config.toml
num_hidden_layers = 20
hidden_size = 192
num_attention_heads = 3
num_key_value_heads = 3
head_dim = 64
intermediate_size = 512
vocab_size = 6370
hidden_act = "geglu"
norm = "rmsnorm"
norm_place = "pre"
norm_eps = 1e-06
positions = "rope"
rope_theta = 5350.0
rope_fraction = 1.0
qk_norm = false
attn_scale = 0.125
bias = "all"
tie_word_embeddings = true
parallel_block = false
init = "normal"
init_std_qkv = 0.0365
init_std_o = 0.0
init_std_up = 0.0365
init_std_down = 0.0
optimizer = "muon"
learning_rate = 0.00692
lr_mult_o = 3.0
beta1 = 0.95
lr_head = 0.00644
max_grad_norm = 2.0
warmup_steps = 200
schedule = "wsd"
decay_fraction = 0.829
decay_shape = "linear"
final_lr_fraction = 0.0
batch_tokens = 32768
max_seq_len = 512
doc_mask = true
train_tokens = 164500000
max_steps = 5021
dataset = "wikipedia_en"
MLP neurons of a small language model. Each row is named by its layer, matrix (down: output weights) and neuron, and shows model dimensions 16-143. Each number is 128 + 24 x the weight over its row's rms, rounded and kept within 0 to 255. Numbers have three digits each. A neuron's up and down rows have the sign that makes its largest values positive.
After each neuron's rows, "fires before" lists the tokens most often just after its 100 highest values on Wikipedia text that the model never trained on. A number after a token or word is its count.

L13.down374:105127122073125125111136070099134168123133111105137128138126132123110146088127147110125165142129122132183136122127163149134126121145142107157105134101104108138090092123102178146123145122093168148104117142153157145123118079130125137133101145145143118130129104121138121101102156135102118174113100156070104081135136116097128162128121142092056118129103090116104159103142135080167119113165
fires before: " " 44, "," 30, " the" 8

L13.down112:134132158145163131141111098140151118162112132138091155150125117124120141118118147115146132130111170124142119107163148137119161132152102119123105142153111083081088102137138172104140097139131130160147135118114093096133125108150143130203148131106114106140118094118155126091157123107166123138129166133068099151147125181075147096163131135179129153129163141137141175141168106121121115130094
fires before: " " 55, " |" 6, " —" 5, " ." 4

L5.down165:133135150159147132150120182128120166170157108087139132118117141136161102114118140124119133123132141125151140158121110140127162130110173104162149111127116143147103117084116078082112071106108121130128143160153113132128136124173140181110149124155109160137152134112143142139070155137145094152134114111111127129092096111118106179129136156175097172146111130136133116103140151142175130131055
fires before: "-" 89, "|" 10

L17.down473:117101120127111127085108130115122147126127138095158126129115135137123143110138081145109123082158124136122126112099104126105107132120148131189130123119169190114100160047131101161123147104118146158102143111131115130164136102093183138126137179123151161129109118136158129093133127172098100116119154145135155135133060144116136098139138167121117132108113106117132122108116146148155143146110
fires before: "-" 66, "\n" 12, "," 6, "ion" 4

L4.down197:105137111144108110132109120157085120151119135120188138125117093144101169155134129138159137141106176156118171151175155106118119119099158119147129123141120082132111132102126122120113118117139115107178150114100130101132148096135087157158144145140099131110146093091195149079094129171110110153083122135109167154108161090118100118127173122135152137156142129159104114151100155134106166102087
fires before: " " 71, " Independent" 5, " Form" 5

L10.down76:137130147128109117179092155130081124128106099137161088110129155152098180147133149117166106128137140159121113135120189119087098102118116102138128134104111157145123132064127123120153146135117103130111135115139167142103154081129172125123155100123105111138130139114130109095107126101136109114103125150116141126114131106105116143126135117145075148112164141097169113122188132142140133123088
fires before: " " 47, " UTC" 4

L8.down444:107143099139109145112120119177141161150118138107174139135142100104132174123122123116126122142119144122122096130122086127133140123154112097153126135113113079106119147176127176162161119134154122109099119106100112138140173134111130137146144137111111197129098099123161097132145127116174092125130122106146154137125139117125128152123125180174167145136150177180122148134112131134129127143120
fires before: " " 89

L6.down500:137120130153127131156132145132146149153118116179127107118123117093154101122121126111140142130138161093119114177139134124148188132140164127139142140113152092117081164172156051136106124134110137128111131110152129108148142095129173156158176099174126155094156107152127128162090180126149103158110085110132141138117122089140116166112146153139130148129136130125139152118168136150147123129114
fires before: "-" 48, " as" 11

L17.down337:149128100091151137146146128117166113176127128150150113160137112105142155121114121163121126136151099126120127126137128081080104127162172119166118146049157116086098133111145114125109135159145108095143171110118125094162132144108120155128111103156083064106149116148136143104140136143144132149082139140136100134161082124116138145135122131137140167114160124158172146150121168168133158127133
fires before: "-" 63, "|" 8

L13.down7:106104121073122139125139159142161126154121104127095144163118154131132138135129113125155151147144140143143125158110171099168183135130152124151128100141097121129072124098113122171094078130111097106132100147108110141147120102120127131093107144115108129091135133121090153110122099146117178126132102110113155158098075088150127130110174139115137140129089095115120102108081140120172127116116
fires before: "-" 78

L8.down184:101134131140132102108140128133148127116131107122177139126139111125141118177118110112111138124117149140094133122113156133140121087075118108169133117162150099128152118056148112147124096133135121099119113132134123095127089172133137122067121143093119152106142096073136125105091152134112104127130136163085116115121138127121166168138175126112110143150134095138119147147122123108151141135088
fires before: " " 89

L15.down130:113132147181147109151124159131060121160118110167139097156133131136127110130147171159143101121139144123155147112113160124134142137137110094107137187147074144108077103122137132138120131079134124137115151117119124112136097121150146115125119114101131110112143124106100150106156137123155094122134168138171081148117128155111135161134148130138133099091181115116090138164127175130143159122153
fires before: " (" 42, ")\n" 4, ":" 4

L15.down231:135122119118135124156121112090114174142155134123136158140127133131184135122172125116179176148123127135154129151086119041123124133121118117119107122117129145107109104102144094127105141141152109096131124145145137084146116152137146126123169162145137172099139157123113115083115077140154105125154108120130176111131085157150125091143119158130152137069126135127124138108107169132191122102149
fires before: "-" 21, "26" 11, ":" 10, "\n" 6, "^{" 4

L14.down469:163127090122115112108172141101165116171096123124126126102145159107147047127101121127124132135143080112127132103118117177135085159089140105130143121134110183106150145076130129121132136143138135109120132090153120132148126138094125093130130122140157125130102119144132138093145098126135131148137152139117147139147121083146142110093087123092132156115136111146134124119138080070119103142115
fires before: "|" 32, " |" 18, "|---|---|---|---" 12, " |\n" 5, " " 5, "–" 5

L13.down198:155129135130143098094117125143121089122091098146140096203116139157086145107153136117154126154135107133126179118132130088185098152124145101136097124114169171136163142075151094101116138082122132091088118108126117089110106120120113077118111171164144150137133111127152114121116126131125146130108123108115133091156119056165109134111140139106126115109131119112145158090121106111127143133138
fires before: " " 37, " is" 9, " are" 5

L2.down67:079120164170136092134105138133160165118151156081101172136096116162153107109099144141120157114126144096107161137122073125096188141127164120126124092128150164141093118109146126066119102118088170151097128175130136126128136155154124151138154115137132104146177122130121117121130189108120147124128127106096128085093147155118136109151139145131144140140112116121098136143125142132138141100151
fires before: ":" 30, "|" 13, "In" 8, "The" 6, "D" 5

L12.down24:102176150116106121138138099154104154091146098103132137162108149114117114106131168165142141189124136111122119105095117121126116083091127119140086121100112114091137149121147125083098080111130140085121135125157123103100138110109080128120117162073111184108093170156153123141157134104129103142101148205117122101100139135111142132133122129117164148104135093116123163133107140141134135101075
fires before: " " 45, "rough" 5, "19" 4

L12.down411:078146153124158118175116104152107139120112121149153151095120120165132072150156131098105135121157175148173116098114182148112135162065166130157103130132111129146136136111132129097130126154136130133115131108120122126116154166118139127118050112103112132133093108112140101155140173076117096129126104141145122124153144109126142124112160158110119144162152156122084123148089084114121119123135
fires before: " " 61, " |" 4

L5.down259:154154147150137103084170128186088127145149144161163143141101098125118105118197102123121111141108138087110121121112109122140163136129128111152137141108108164144103123108108137112120129124129108138134184130117159126143091129159137137101105138115104132070137202119146155090106110084169122103125135120127110125127138097111093161095149091128151124105152130129117144098085130137130104143114
fires before: " " 22, "2" 15, " (" 11, "[" 6, "(" 6

L17.down114:150088123106128119082103113119110137139112114106170073123136130136170120140125107139122104087161173136145068162143080099143126115111100149139140149124109167093145135094124102146130127135100159120142135100127085170174141114107109149124134141126129111183131096118121098104176123134164133106109151172174121117097128109108147096134118103111137152091108130138162136134142100073153140108105
fires before: "s" 15, " to" 12, "ed" 9, "es" 8, "ing" 6, " on" 4

L3.down256:146157165137138083116122107131132130092111122116153078150093116093132147155086143133100152135161131133114119104114129153159121118113151140144087168148141147105123186134128110153088143112166149128104144112095139116149173146102120123112104109127155146146095122149184086151128106107138156121109144117122167090142181125117140085102152141110131126186130162123113115103131117133127119147071
fires before: " " 48, "t" 6

L5.down445:150059103121176118114109103132117135104111169098132152100136113157155182139137105124121159141162186129136105144124117156145145130145153132116100098158175108130130086157140185137120107108137117138139098158117129140114115120117124125097128147144132121144123132177110137136086121146105101143128148116162121106124109126147122136150081083135110119119135155117138185122141180136115111159102
fires before: " |" 21, " –" 11, " —" 11, " to" 8, " third" 8

L4.down230:121170145114160129147148136122157151172147136128113140129161134094115137132110083176159123124108136157130117107124124100113099125141138142159121136136127114118101095115115127140133144097148142090104143129155139106162141094115135168179113157154146112149121138103109120136109105119139170155145086139078129145100141091085125195119116140092191117123062114109153122141126080124160148145094
fires before: "==" 32, "===" 15, "=" 14, "-" 4, "The" 4

L9.down43:090110151129132115111142166135119119175104162140150135159139089106115117127089122124087106070142127115116138144088127112146145126146109093100122123165090159117096143158141122111137131108169085135161143121103099160115152143134155098140136096176091111139098172114123182119157121151106152152095153141145149104105143124114112102127158157158141116130133152125108152154114156136120128090119
fires before: " |" 35, "==\n" 13, " ==\n\n" 7, ":" 6, " ==\n" 4, "." 4

L3.down222:122135128150147100195158114108161095137147165091120104160087096136134097109104159147124143142156129123149143131068064144121127127157146121171099156172119128152128096075133114131133073095129149167136106131097115148132128128141145167142107115136132154133159074151129176113143155144117094152137123097112135112140146142108094141129138153125110151189118094068136099128136119110139104133076
fires before: "-" 45, "|" 7, "The" 5

L3.down192:104125135139133162086141098103156133156128123111138152114100121160079149132169124155146128127134143146151178182147120143131122110140123136115167143147140102136128103150154094102144135130146153120181108188087183095160135127106136119134114093101143144146120130135115088177165118108152108122075086107110121126135170124161076147150140159119082117128116130136115142107106129118103104137122
fires before: " the" 42, " this" 4, " a" 4

L15.down91:145121104129119152086125128134119150127155123163121119184122133154126148099137134107162104139118116092137119128144151103137096141111129113101124136116135149089117149053117098133095154080088169125078171151148147124134133118148147162147140141125137156147114135124091151098122061133110117116158143099124155173101123105113091128129120127104122156172147132109130129126131157135136161122095
fires before: "5" 19, "3" 10, "8" 10, "4" 8, "1" 8, "2" 7

L9.down360:132163112150110115150099146142110136131099107103116127122068147098142152123116101139155122101137152122095093162122151120084157168115117136126098122128168097133134157120152094136145084141140138131098103113135094162134113107081120146131099134131127152157111129135132097129114146139152167148148112161160140117130121156132150186118093138136120135100138135098134143124149130116170111108070
fires before: " " 59, "es" 5, "ino" 4

L14.down386:148131132127157124107124092150162124110101146124171137135110145142125144153162144179110144134119110151131129095147110151120174097148135127147104200111148120150107078128138120122072126144080121140099092191108146097128114132140139131114108114086166114138138123067091098141125134112126110119133128094078102137143134100104167118090119100124077145122149080144107121156100118067159185168081
fires before: " " 24, " the" 22, " which" 4

L15.down253:111108123121149103110120132072155158156098124093091142157141128101135115118130173085130168123110146126168093138110170143181139160109163092150119089085139180145065146118129124126115117132142080135122078151134170128130111168123143110155101130153132093137145120108112121138102129078120161062163145105141115103136093135144105167101140136131119190164127156104128170153108104158145145132106
fires before: "-" 76, "|" 10

L12.down90:090113152138131115131133075118117129127142137165126133096139083115137116126145182095169125120137169087128140133128162142140112143116128148170141147109126128133122138188098136094139079142156142146155140105135134147168140124131082100111147107174116160178119160142099123135123154088137093109118137131101107122158123099146137092147140120091093123094114103132133135133118137157122178183122
fires before: " " 65, " one" 6, " three" 4

L13.down467:126126137134116154120096124114107145161077098124143148095098116093161134108125138130111144078191141177142157140123145162105125129092135149143146130126167109090155155156102100146120092122139131138070115169150131103124160137131138150150156089131106136160154125102129080150135138124109105171116133148129141160145120191095119166155120132107141149148139148176120115097145121091149169096101
fires before: " " 45, "," 16

L17.down94:129146098162166114103160174123110161161202136087136109144111102090138155121143123131142114129149122119120138141146130096094148126114151167138115151117118157119122116109071128121119145141087107127098171157164132132130140145094156101152133081093073145155121141142121144097157112104137115118172110118137107102094142162154115113140140141139130123141090102150165159144168167113132144108116
fires before: "0" 39, "1" 16, "2" 12, "4" 7, "3" 4

L15.down73:130090120139121107146149099097161144129133104130146136149107069082132129116108096099134129130133140083155097146117128096142145111144122121125105139108173183118091098083106102093092149134139104094095090149085161144157079100105089079085129126140096115106125178142132124092123129122143082101139111145152134134105126154087135105083141139105139135137147140095160126102119107140097145114128
fires before: "|" 34, " |\n" 21, " " 14

L3.down110:091103160137106087095124124135126140129115179153115127187138124157108125109148098152084171072120121138144148109113085132123104123134133116088094108128097123121124118112148155090099136171112133158113103207099152141169099120142157147156124106113179121166146104139118100145107112186144094127107113097129128123123129119133150110130112120116134104089112123137150160147119140131101132122125
fires before: " " 47, " the" 13

L3.down225:147110144137119098100172112108165113126138128116194110155137085132125118169137118163121170112151122149123134124108107156158160105130101128131127142147106119113107150162189113129112136146135159128171115156105124144170134163119128155093121100114202116118144102115090116140159131133134108127139113093116123130121121128127165112181146111142121119136146105165116169134138082102115134149123
fires before: " " 31, " The" 14, " the" 14

L4.down444:135199112130138144139128121114195161104085135116120113143084133132133150166139123142141096093105141118121156135134128154128107097147172130130100150117073111114125121121109112068086127127161139122183080101100147138138136164082124151078116124128119115142135135144096123146165118150121097120132107097147117134129128141115121108149147126137112138110127143165145122131119127173097124166142
fires before: " " 23, " the" 18, " March" 5, " a" 4, " June" 4, " September" 4

L4.down447:125107103166138153078159140091201107080097138112139161158131149116123156123164147128113124171134157182081147131126126153135108170109122177155167162141126139112182128146141089127146114147086131150160114141119144114145131131118133154133116154086151141132105119130096138134123137138137129108103161115139120158096127121134148108138158140114125165130135121143112192127134108097144163174112
fires before: " the" 36, " " 24, "il" 4